{
  "n_layer": 9,
  "d_model": 896,
  "n_head": 14,
  "n_kv_head": 14,
  "head_dim": 64,
  "d_mlp": 3584,
  "vocab_size": 16384,
  "activation": "relu",
  "norm": "layernorm",
  "norm_place": "pre",
  "norm_eps": 1e-05,
  "positions": "learned",
  "qk_norm": false,
  "attn_scale": 0.125,
  "bias": "all",
  "tie_embeddings": true,
  "parallel_block": false,
  "init": "normal",
  "init_std_qkv": 0.0257,
  "init_std_o": 0.0,
  "init_std_up": 0.0257,
  "init_std_down": 0.0,
  "optimizer": "muon_variant",
  "lr": 0.00673,
  "lr_mult_o": 4.0,
  "lr_head": 0.0033,
  "warmup_steps": 200,
  "schedule": "cos",
  "final_lr_fraction": 0.1,
  "batch_tokens": [32768, 65536, 98304],
  "seq_len": 1024,
  "doc_mask": true,
  "train_tokens": 1021000000,
  "steps": 16868,
  "dataset": "wikipedia_en"
}
MLP neurons of a small language model. Each row is named by its layer, matrix (up: input weights) and neuron, and shows model dimensions 298-553. Each number is 500 + 40 x the weight over its row's rms, rounded and kept within 0 to 999. Numbers have three digits each.
A block is one neuron, or neurons of one layer that tend to fire together. Before each block is what it responds to, as a language model described it from the Wikipedia text at the highest values.

Description: Main verbs right after a person's name or pronoun in Wikipedia biographies, such as began, received, entered; also em-dash cells in chart/result tables.
L3.up2:465462527513582535462446545510589510499437462535551469409502530502532544500561506463471480547531516524512433527509543541491509544512504497511472498493451580518557470529489591514567463511535500527548484576563524543492502518481518518443554514495482466413473460476474501508521520483489450483521516536527512604561518567455487469449527502408509482536553511499437477519580552452484502475511490557550506464506465514538432505540493461452534389470588442514511497509526477519484552496570484547512439462560470472415473535412463562475484469529514520511517484487560497566457551529465468512513480458478544496511466488584541525486505490520475487489430399489396461490484493490540514526469482494508567463523559472471544524468513526486484529482516472502465568515574458521468503537515543
L3.up705:462446498530490560497514620502525498519477504472472432453581566508483495528502555582508521434569505523530535464482480441581371490503515513436483525521524567442500417481512520550539453531562485557428500524528426511497580513520440448398529478472521551504528489420525554528436399458477522503565506457502507534471495502544523476517538511494450544506506492482472510544435499513505446490494572481471479562475464482544496463463530562476558461460478493451555542451499508520551475497507515517557494543536447559542539570486473409528483450509562459471504499497475548535494569482466469557539561499533475558497419544615519543477505535473407543500521517511496489536509473543490476506487503439511467444461528481531501477530499508442516465510483440519463463449492504519439553497556524
L3.up781:520487484530550495495515454538582494470436449462455489458466466470548469517423563548548497529473442513505462588488466464412523513551470515495405507524483520429546507514488549540523482615551412502537498576519386531499450472461440506536516441451541510448510547420481487457472487485545570515606560497540524509496446528464565534480519506510482465543459572532489517521544481564489517563446527496534522459568548527535470512483540485508515483462460541473529533532588425440555471506490494455542546503457470459478500493476513508471460502575545482477517525414573526483500571529422557524442463510514463566581473462501524544486487521546520563429503420446466491469506503511485442459497488544428487500391510548525462482504518453507488464478547573555430529497500446471522525501520517
L3.up1170:512522479485533602475413518517556486453508438473438530473562445472437489563468524517529567504474454471496530543560528436483553562462505450516346487528600442451509502528571483544538463484457549540528413525495438406489554605506464478469546534555471515500472543464517476471501500484548505481529535488481525549502451476526554531466555487462466545571572522522576522475525463428490508534395539434496458527456506470461464457521421473553386531538516502540438498451544483544518613495518474488519462451525483465499479516492491471519533538490481514430451494460513516534520503561520457446546521476454492571520472575527556460547492492441584532492458486465484490580512455480546500502435471544529486631545524513485485525504496451512486523549537495503443578470535527572507497490538486
L3.up2236:556504512522582515495520478524504488507469477417476451405459493459524462567492472477486497520563545478466441444450561482569482441467453531470518526491472525468424425454538480518523478548506480563564451493432495549448490512508422486552547460521528549473478515435500512491492575493487543558515495461471511595516449475536487486410532488467521481532480478508519518566556423409596574538480485515554629560469513467490516442576526450448488520473472511512486566469555536530501578452514417461546530480443471550528514454393498515501511522578494508411479519538588488541544434483527470511515452463546551560461477469544551506524464501502549420506512447504535521467460566476500525509475438538538438469486533463527519467543512584474528447468471447558449480524458511462450554456441457
L3.up2777:554520528459492446455536469502546583480544492466490549556532498517593483519429522498548521493486534523464474479541455467480504425445546547485491463525487524527480511492466534520534540564503474483535474500490483485467581518583553480519543466531519528505473594492489481462444587499481531491475547455478513512484508473547429527533552516506461469608450575480449488529545552461538438534569481486532467496527500551500510482421557473494501505517481494507543435469562514524554469501492464518534430522521469471412569507454477551466432493516508530505451582527506525431418486482549537496517493489510551559466441481572548488493457536488526482495481444492468433461513495510456526552576503518519529455503509441463487543492492534490591490444517510493453527517529477535497488513520465
L3.up2782:606438522493515512505550513489535422463492529491536600502485421498475570487567449532481571503494459517492547453517516542482502490525510469485408458525480538463501420493464520519557454489411489531588440477535494539427450604509469473476509507493465590413495503431527490451489460470500511503524494519464517451591449544440548483488532506467556467561482446505469475505524536504445510456536496479511481497506499607501418529499523532466442499455512507518524512393467493479421573473547489563529526487494474543537533493490499583504498476453550470524528498546552575491509503472494475576493525470518472443535465506541442453491461463541461504541435380479521481458459471442482551541549537443477529468524570574505492544481488520535582480513551500484492485418477505558556514444504511
L3.up3438:477516440513490502479484468536454421535513416461496503484528488519522571482494507498523504505565584490449589517478533510516512517457554520513542513454465493535483482428535514466507482492470479484601534463471487548500520524479539495538542572465440503512427496531523481505522479580534448557529437469444483557590479532493531466457480514453525545503489528489447501506514522427473562494493487510466473525515579425438489458504531491446533455559506513492477470536484465560489539492542493513486452494462478560513490462484437506545517471510443508479444553481512485533452572450514508455484521452485485431471469528488464510508510464534447460470489487488483513525543543517524472588491464510519502522488485477479509603571549444435437526459473568504509494479420531518493542476533538

Description: Verbs of taking or holding after a subject (took, takes, held, assumed), "hold" in election tables (Conservative hold), and degree words (Bachelor, Ph.D, Diploma).
L2.up218:487525512422616534397597447483507468503438445492472522493446470503443515499519565461491469482476501490525431445547431518503511499470476502505492548500457533521453493488474480479536431502498534540442542530620543464506507530569613442452483500512514525402534495446467416492449539544489432635522481452475411507480575431542493507483525523502555490488512491479506486521507417419550479542433504495464500572525482476585515445465520512481485464451534466513532488515437506475560560480581533514450493456518495456438470506468494467529518558473458466501435479499506480587544534490487522558548553458480501496478551475484531501509550506567511466491527475446475450495524489489527533469500466531529506561455470450478520528475458435477510526532424575514459484493565475490539491522493504
L2.up505:441568533509526516485536470570508510515572444516521534519472520481518538571567569513506513478530540508481514494608462521437474466416455496491454479540515550551534378523410452499578510479489429470546444539513538513519515520465544470459547534523489539497448575478538517506503397516522464478489496488467434538463461537480568488433452474499511473483545472463473467501511493544505526499443530441461496490470479425539535534452557496521488491531481508498555541519546495506500503430443480478448493416516502504520416464427459554477544433450457522544534564567539522406524579458442448506427528460584522565470531515588590481479480518414589446517520385539481445521518575478500492533494533437469514506496670468544502534524535527501579559485508520527460527433555465515465438477467520
L2.up1300:475472524478487494416609478466541518582532407483523525537484457444478464542547522480509495424462445530485514479487447451485464498468478521515439481504414530485490466516482579482464476487457517525485474538554433491489504555505534437454511455501479437526494531497467490470498510541539507456519498451483447448573459459616515464497533551462486501495516507527546531480504528460534505477478535435494451495434480499541527514468474483470559506506478443514515552470530561552536513540460509511443536506497553556488535593516482558599561507482451577462466456488523446535518431534493543582536524501440586423500495562525477433456462551468526459457519500487476536497528513526494540480467465451461515485467617518560571515432387520479555486475546491504557524502469537485411521447455499
L2.up1406:481506498499509547499569468556547523482488499422479491526478511477479492510485534536529461539564520523460478548494563525460566489496438418497454525515492583500453456465463509447514482449489476489500476455597484412500570548552497365515512517570445533497511516479513499496485464612494446566476466503527589506534506472455574553509494486475536533525520468484471508524468515519507451438517523525465520514516531478551511486501463532503525418428457501558605499500458475521516479445459469523465490481401483475529542419505497534556547516460482494504479470521493451517525457506462530496489490503556530510594484423469510494498452473492487471454543506535518478444404504523455513511440479458479532525459526505561536553489460497469512539504497466506485494539459459478471463526529520
L2.up1592:602566503487490501425502466477575477410465502428485574530485494520503493525549472531548533512476461527450514507453470435515538428460512546475505477524523546475616422521466483519545458533499552496479443461522555518590462549509489509446576486448462468474529474532469498490500440485500517444557533563570477540516528526549506467505552499456522564546508558483466429475510494495595550540491520409469431522484518485522510495497535463465455459524542533481520424518506488547519540473482541486465403539481474525527491491454499560606465438466465522498491514458573502538538458480504526494485506443649552520505478525524506474514514487521529509521554457456540488488499534537562512509432499448506473471444684489557529577477489501508473563496496521500425480521452490518448518479471484
L2.up1617:479530455539452471497526538554560436479477459448577531476505522527468472507472447526524475538496436442518487473514464558500469530513563468435478492506516555546479411551446463523509511575394468515519449525515528527513489421506559478461494488390485429498506456520513567508532532432500497539447471498445478498507497444461526499436508545550580469494511557440557456420476502538482536528487541486485496507435471509464479577526541480493509492535474458552484512487468543509537520485582533462496479456504443551519472501473557583514468515553478497529443480472529549497490528563509590514500514545478458507415433435563484468530506471454475519381478451510557541521490467526588486450500566423501508471465523495430486563498493481555509517521545513435535517475531526566450449449540538
L2.up2794:494503497498491475497485450516513494478481470494566584502487501500449474501562570486529473484475473515489530457545490433565444457494520591533462520461545436506458524508500508500459492496552531465415481493556446564557455513464476497486558515550526448456469594474431536444458518548585542574549479528450503479468442529510505495542460486475465493550489496524532435564451553464511493507472488472514468541528458540487499509518520490518504521555519519564604513539516543475449535567484538558450445536478557441506514487539482444590516488536560488500542543530522516579551451481496506515525597500450536550551476471528560429498529481499544479524530487520450433509470482489448511498500466477519482473540499541498522479512499459568590576510456509534500508469473476435490490471513539
L2.up3512:587481554477509471499410525508529486460482472463442400445546453508480543553505468568499505513492445483537484463477536434493437491528478525478443446517508531485487414485483609460586497524630457544500502519482502530520470469465454499500499475476470605534504554469475472541434563441473475446478504550443484604551465459492531490475514472446493525479506511494457464533562463488476496475457504485505450535506531530483507476502526515455524492539529603542506507476478518447492496445528507434490504509512492571496514449408473583607521506570486494585510489585497458477516621518582492479500519546557493528541478494545506491578567460460493499517456476463532484521491520428548447466477425455522492539524516468584489511532451516551534472462556464485489503481474426537449470500410485

Description: Endings or heads of abstract nouns, often after the, its, or a possessive and before of, such as discovery, investigations, governance.
L4.up851:497516490522506536467460502524479507413514504524450472454406506499428497547496567434492535530520443556497489539468482488555562488472500497533528543537427462570541464488435429531518536544456467520515535484531463482485511425482493517475538507514450534502561575448432517525456467518515525521532563471442425474460566533574401555504472525518531505471527409496504455477469608521504474533561496446573514532551495509546496481561443537470555522441552542540512500514545529473469506517446539498471494530483535470490499477459475476493543529537626500463375482557476542513530526478483477497522583492481513481586488471528491484503521424470384493503442430517540511421527459565488565475530503557512470453530503491502441536480450547460481511560478533513522529488557464536580542496480535

Description: Periods and paragraph breaks ending long narrative sentences in biographical or historical Wikipedia prose, e.g. "...at Beitar." or "...Battle of Shiloh."
L2.up138:559474543459496513526482561539545533560532432503591528507511536462522501468515559529524580509517465410466425493516524477489459502546429487456492470541521481525499545484458504496500454516494534439465473510525465474562507513534571483411445441508509515485548562541480526460407481563513470489463545438547517500560511518480487514512495528525503443484529521525513445532580572521608457410516466465440466506458553462493499479518534517515484492551475533498549501540594497470410478499523552484450501457537511525471535529541499482489508483468444445463500507569500492531565543453509461494430512535491583496485548500444511505525541520506533489460508508485529574467472465454469457469549436558492479425510545465526513551494524534529525523493456467517503465522440440506530559573505500
L2.up338:607473587565500558517427554499425470479459518548558463534462468460505470539508556544507528534516511505472552496524483503500523523437392487480459560509500454512493527518533505506512436500474522454479445549499508492486509526545500519476530494474565509450517574503499559488502488498473517449474577549519445508493447491519561510552471541495490506481490462482456435532548507506485482510469510467536481510445467480477509534536435465520505499496487434493526525502542506408500466566448533470511456463461559530506578451536504503525553489416558460512522451514450513551511594504568516535414498578525534552475548470512575469475492548457524514453496506510494540560449479441426504520514478459501531423438476494562444492535553521523499526503521464529513628527410503448496535540484502
L2.up352:533512478523507475499512550479542555535482530538540422519526510544613545524503596524518557532481499455472473493477470433491487487429430442456475454525419447507498507544434529515502476477470500469427511544472584488500480530486520510440482473569512536467547530560467499539498521458497489531481547469512462495570492513463525542541504475516525439458552453486509609544533571537552442451509546440475517429407528476477520459500460540522521550474521508563542475515529512525491476579495583502522505428567516488513499510555522540511442524399433455469411496503541538552470556508496489495466443501500563473470601529475487504526500517456564477516478455451487542558518506499476499469527444527521565496498476491493530528522468553489531536482499508567493508512427522515533524498526502
L2.up567:505467536483516510488553509579498457459493470472556468499579461488458506482501477602516552549463461507501479442529576606507499521491443507445591516464487490474455455502503527481461521526557593463496397477499548507534440446435491457508509481532432432541459524550504534475499448475546542466496420512493526567522469452462463461527496491526481484481487516520520481531556529480532515529474494474503537482480532553521479536522490453462535503550560513497578469542538454468494462551501596551496473512483430502484550522501476496480515454452468490519510566502461486465528505460514414514496503504527402477527561503422557503510455479453443490539544513480479584525502460458560534568463600525600481530520517475449494575526505468498475519563565488443542498440485493496511521547558429
L2.up1652:491441548496504553464504583468476520489504567465564537514500436445519447500558464515499558445488539509447515506498474435511517489520479495445524492575416467515414494434441467490507515496540488464471545475489519503559523433503509501459500519523552492516563502516482477490510472533506457515435537460537489542486543522568469475529526513496468420512547517608500503479498497505556531453428492474495561507483469488515526481470436529474485532505587529562422500472533472447465467541492599547479488563554530533595527489522442564491476430513544493472430472577539460487478442449467522443436522515493601516540569551534530518456441517496545459503509474431468506456452467464436521481496485545516570421531414474528439576550459499523509571509484500529474530544547458537425558467405500
L2.up1807:519499560501451482535501574512505489577540489543453539559449534482481554487508497548490634506446511465542471459577510554458441459502475537480475478546426439485450435484514508533507439514511505457532536545546513530544532455510505465479505461534525474457566522468427456507489445527496571525566486491526467468589466456476540468521474472537533510508530481510546499479465503498612433445440503521549522453430562499479532426480504497496473528476481605540476472522523488522495454530473513512527517528464439494522499504486441455519480517534487480509487521510546557523421465485500449439481486487539610478529516414487544483418429545490521472506535523473502554472529477516504538513387507500550583467511414429504424564479481517498549522448473433513508446583467501468502667523481486
L2.up2774:507497569453444479507502514505469527497456505509545503472551537473482535539513486555521616489489441452480492517472615538547507519453468490443461480490545510458490493486481544486546491550509582532483456559507467542603501520519526590467506571559489444512512545446531537516476466447519483497417517458565515509532467509467488493616460458559530500405541487562475503529495485506528441449464547516451501449467498431467503423452507492479525500552459546500436459489567497458443428512486539505510508495479495510535539519528468430475517507513442424493475424555557528527480466458488424446474451488576502465519622519504536537462535536457469497545458477517486537561515504473452499499458445495530516470471422526425561483489523582550437478541521487397502462539501435489493570533476437
L2.up2904:535430515510526470596479531518524491515491442453487395484479502459472560438526532501490503515526486476521455606521621406525506558530477477432442470529493457463514461456549458508439507537540490537553490603608534577580532493416501471501539474493479479481547547491439497557480598553478512465477437499501503547491489482473541523559407460572459488522428393548478486536572558554567481495534450472441509487488482460541562419550526519518571533509544496557514561561569445466458529538535547531486511485503514503540456552483458578509495537492440487464499597467555498546578454481563465552485475520512405471463582469441446481529471502421474502505503480493520523497525511438530499591512484450510520517461496498489531474500481482523482519521569503516493432496472456592544521560521483

Description: Periods and other closing punctuation that end a sentence in encyclopedic prose, firing even on ambiguous dots like decimals, initials ("O. Henry"), and "No. 24".
L4.up2252:433530523481541429465558496457517431523546552486509530488476466584454476577482414520486539486459456487488451501555492505525522436474410474538493504460542512541550437473457540555460455512445535482403560512519491499544481474476460496546420552426535520548538526563488578494497602398475620488498531518453485517485466516509464504576569498558477490451449527505508432508498527467525426453450505516494524446521471473485547423483438507483552471418489500490440502469476518539484494494494520562599468589472485497526436549491444480506485450497514500451516466524538479510492430562482446456466538480550492369490513489544570488528462473429487433503427536409519466499548432489503502473512493486445529512543446516508482527479489555508498446521459495479488537453525452470526555503473455

Description: Forms of take (took, taken, takes) and prepositions after a verb, such as on, to, following, in narrative prose; also mid-word pieces like ph, osp.
L4.up432:496495569452426483464486442492483502547467491515520530465563462543491519473524521493555504512484443550550510489481539488488508530525516508502499551485527532493487443500528543513486456474398535485519499475504542482475554488420619477538515446469536519528509500492417541498470452523471574521473494504472472580485432455471461527471529583462500416584526483443527500458492512535515474502468536511551472499522541439527532534411438537525538537509483504447481500479441449493529625534493536566511489476521488492491529544565484552483490449468472456510461485474514548556498500484535394500543574493540497585470458482539541500559588532523602560521465482522466439516474488487438533473463504442536435504475520524481504530534573528476539521466500531493483496500537538477534485435534534

Description: Suffix pieces that finish a noun or gerund naming a process or activity, such as -ation, -ing, -ure, -age (excav-ation, flood-ing, drain-age), usually followed by of, and or a comma.
L3.up84:526577437467377448574590517529497518475554562529567556451499494569499459454490477424490454562403435506506472520549479494511522511446440484498542502517471521560522442508510486474478480490486484491479521463474492526568543578540546502435495464489570476501495451499507479496523533495534511531422556485437446500501484471583517541475505536481453535456549459565539446447521505475542524521489483467483504491467524453520417515514467552452472507454464449443475519515498520504416466499491500454538443526552530486515456517526476544452482505533559472484464442572455474483479527544474493496505583515496517485511485537462471514495561464524490579441469497473564548532539497575477479575538480467439552497493547497490503473615442578482518464422455507550477505509559429526529459542459520
L3.up615:534534532509471407516524502509434482485463468518535547505436453571488546459473498484535431509540519553468450546554454507500538455492538434499483537470500519517454516531510557521486495457502493537543521477537480459461560587482483489494503478505468451550490434522466480562489513523488525501456457498530429543436493467490520532540576496492468500506502451464516510515512542464459420551525427493523458539485514485510489478577451503496470532439479474539478516603534495443489470475513529477457445525519481440506501543455468466475420530408529505532521511494453518480510574536531547504476503430580518490429470533487488528511501450464492509517486446473525518539530587531448505490491553533546460504555538474518549469507510518476528565457438532505513567398538469539471542520449520
L3.up886:444501490494549524479521508529477478484547503504532453420507510459490435540552515477481457497463502479520467511439483446493444537418466500545574554470505465559524494499478448509529446509490610544453429476524523531560487477498463521491484554490515551512524490497432494466451530548537499564568438505550422459475572501510485506491538552491501495495573490568532497477513477551538490521516538442515479555534524531478485519491454529499462495468480609474548514404482492458414460482444480522541416534435493542523517438496482492499549534492481537511506479478568470490510523501488483548493578496457446484508531498452514451527525468510553552420432493527589472494502548505514517518560509510501551577549614489563536514511472509474511489516477580539515523472460477520533570482584473
L3.up1121:530530524456538512432527552487531475519561462530536510540507410572545424504564460521537409496474477436559468548482463503456466516452483529504539479562527504567498484513486532488469458542511527487476576511512531597535464545464460520455482552586514502541533461527374492480554471506494429478572573530522492483536545469525519512502463490497448515491464519541511455483471509447520480479483482426436523423436528498551508488474477521549464581455544527413508500501612533519551506600512469527521447539462511453495473454493499472556512550474531517522482467532505483539494571517490533578565551515460419470523495544412505458540581486443488514464463496497486560498525531500477501520483476469483550495528479504535521539579483538516556515488444486559434500410548512440533509492547496
L3.up1703:525452505489467502507574552534505470480521520531508523493442457540475517528531490452489465480422478517495470481524555518469506444474460480537584541494496473563484425532515498512539529516565539538511528462472467537633442506469467524428459508532558495533559484433496449489562426528496473463537523460450454524414502540509525547538526492459463533488455412553510444484420516486472494542503515487509538496463559502520494470540456502505407527446490516484551560513555499419486497533480549447516448573490539490409522514445509569488405533479609465437527386587509553408459555526499472523496545462448500497541478491426469524526656415479495567442477527505502572534494495503494493517517524513493542476538516456482505471452520531495537574473463468568541565491547520493523516444549520
L3.up2356:543493544474468432521552498528506483468496510503472529498528516508515472498545507534591510488509546574386562534506361464467530536488543514437456477481544522500533407538521493573477418473580596505453468433522478518574540468478462523518433537498496510497568514416512578530425489485548467468539523539455502507515529504497531588397470549477496526510586462505479502476503442474527505535566485488458534484467487475508527444537479564501546516434487428497503480513529502586527436535484456500504547526466521559507539491469524561517440487473524514405507495561498538540506484493465521496507529439465539483524553492493450516519546446487476408498466460415473540554481431521418446442551515483486537469515518417496474481452519523435536484548539525567546513543448505470501515490494455
L3.up3308:489498513444488474522523509548456483536544528447542523538493458585488509493535517529440463600491525536510418527514552482544551541480498440485515506516521486536444447443485516490461437493491526537519517514552509532495514520465512529532517467545540422568484454539480552580510510484531477536546512440507419512496463471452513597468544487509474463517480480459594471487568506481551499476580528494531532446531487450537510490516415481460537512449501492494474518490567547504554477492508515497463459415561560519532590455465510469475473561533532444491540503475472577553520435610505564534545458538549540446498488514512520504499492465451466526468516439487559524451493518491449473483531463501421480469513463570510557486499481494557569509419532551504495565461556474507556608481481464
L3.up3537:495471461527448496548550588614572550519522514515466454551531502489480434469499389525534533501519478446519467489513401458465434536554499545495484449513505525497465544480534499470505503462480523437496537538497519511433417516580454458489495503584538514489539513499499461577555525460558482534539451486507518580547595471473464528449472535507541522481482534452521368617524501470529594500525508485430458512507495548449494457445511482534531470480513505463530472507561489370463452536520512510500521564484511509465546509451495623439477489440518500438521457528513479551555546489495450487453527461454515485500419544484519505493535524538507509481483519414458532474467522467508524457412513475446507565462463487495461502502468597444539460489498458593497567485545501479460474510471505

Description: Final tokens that complete abstract or action nouns, often suffix pieces like -ation, -ization, -ition, or whole nouns like station, report, commitment, decision.
L2.up27:519508510433490482495520538471461426513483536494475423473548536521498527463487452485459515471534499484570464516445447541493525470507485462452481493476472480522497559483517550526525503553475486532516518504530494518472459486506513503422581549485490501552501520522492492572464431476526442517544484516474490509479452551533435549496515472488550511471459540539511517532444476568436444544480527459454530509492450525441495483489481565555533468511518449499409496416488481524499488551523422548475418460463518506565500483513549497492518499522544495523475539477534479453489553548516575479438510502524404497566511480500455554487501464473452512487475464479472491487421584457558513557523490514608509513571524507578508461488433482588516467458583481526546493448484485463481557431495453
L2.up477:580535495506475462437465534479519490498539520510430472452517552532501470508538455437408490527541466470570490463510486543450414461578536482489462544556443539551508490462459532546484527580529510433556483569500544561479480469471495462492537583533489497572530458533562436484507562431515503545491500574543459488465439481608527447505524476500517546548482464476470568510472546454473470526510582522500497526489489438457518481553459478539446464489556540561408494537466533516523501472521446444506473499537447508520502480522508489452470461523543474470498445466553518398490490488559465525442470443496538537508543520473514459497556507590514552438464446498552517530531469531501481505551493484452509500474556542490432434548488476454499482567484517480415544546452490491519531501515489
L2.up914:511491458530492527471515476491475493479573501495541456467413466589421483524496524508476539541437432504573533563488503492466504485453557533568539528523493512503429559486472430449473462488502469523470507453474396522517510508506484564510589496511460525489563486531438510487499476553529463471550461409483437526495506568586516502480494509555464528452474487482468520477425558482450508459494445501502465534488467463461546503509506454494489455525531512443474464419474417492578543523523497524507507505415491504480487534537486524478471470449499478443532496518530533540540463494556480476511470529486525456543547529506469515491534464535487451546526528455396546450569487469409501529525480533428539519549469546532504495561483472573505534385510481521486507491440474497507485598435477
L2.up958:441450351530464501541499496530407499530501514533437499462478522565475454409526430485535503475523446538590497529478508536488459517573466511517516503563442484510503525428528502513432465457455557470503479553513507488492548513533493506570507497489540562481481480460531521561451484456463513529486517472476458512450477473524488469580518454494479548498549466523487436466436518560473485539511573522518446521527438457472535475532616492499499574507404480478442464535481439489557459484477529487503453538514483547542511478479534442503502511501529437546557475433512514417526488541507436552468496452493501500526524562569536455515461529574541554500455498455505528463505453549503535498461543515448537521494560496473491512513462426538495496564496454472460572522415531464499513655477459
L2.up1766:447532512521546459462468477454490530529521510559527500582477526544561466498457526513492513490503394529512520440499508562528466499537472504475517508512527497470503540530500521509513518523504449582583544445493537540565422539525554522475541499536515553600533514472520575464479540548499481475490422552393504489520564482510610475565526524462515442441499539474538538497460455472409559584505487438500513492490533492456538508495507456547431549461481423543514561445517525450494413522526437505474554542501535452476445520456564486424491505489532506496475482432498480514425561519510586563492471501564490485513488494426587500543505501520453484521514513505442483559537502519464471516514491460505527461570509520487477516564480569521378522589531454534504547563524487591501518512490538
L2.up2644:496515533552463499506498462547509538489468549523510543553489533519525462571509558469501482529574563519516408428509480599418490555514458481546489505535534427500476409500523477543472475560550561465487470507505499477537476574485459478542486576510483480500487453523532520570487449531531427474543420483530587520450582552536514458492482500537481497454499486476488503498510492494514500440467526482529465563445521498477534532474509537509506437461500517511494473506439502503557462482511497504606471475468509474545491502507483474548489522437458491503410526492460514534519562535468486493570502447466507522474519451501492503500370530584483541492443491457499490559566487539482523433501570536511539499515559439464518527502543509517485445545517392521504503468528511526521532598456490
L2.up2743:497519512448504450559541520534517489520452555589511380551445586512479507579494474494454470496493555477496454483536506437432559483469485514543445492506539482488503501504461571431500454537527515499420481492555522519506526500456543548502473564430426524544529501448507499421510507481449512527467505458549448462558447516535497524444483498455482521444514513466562483457489504486408492497466500510515506479486433454493411507490504460511479469498445413514473546442499445477617496462552530482474510476542458468458558435490506496500472437512558513420567537527507505483559530501556501519528468460481531540441510521518484516496553513501550439484492466488536559529452491543446481504518487430500447415509458494519460569506492528492548483506499487452546549576523511528481540497477459
L2.up3125:536518485537475530502568571440498501467447607588483490377493535525456493518500548497558525476484508499489565450460578571514476432496490558565559522495462442534479502488515477465503524494472472508546609503530616504503587491545477552501599481544524548499487490515482507491478425500509542464493491472432477446469494525569516507507520460500418554538543445549544531449456480548394475470496504464509443532539495491426462494575466530472591458486536502462489474456517482485509519484528455470474524476498490581529455554490524551431527508476510516506508541453483517488536551522487564537455523499504512483558516546487456516438469482442464541549479457481435498527536480575464570489512456540499496488524503498515455497513401543514518514511508486436522507489513530559444484554481424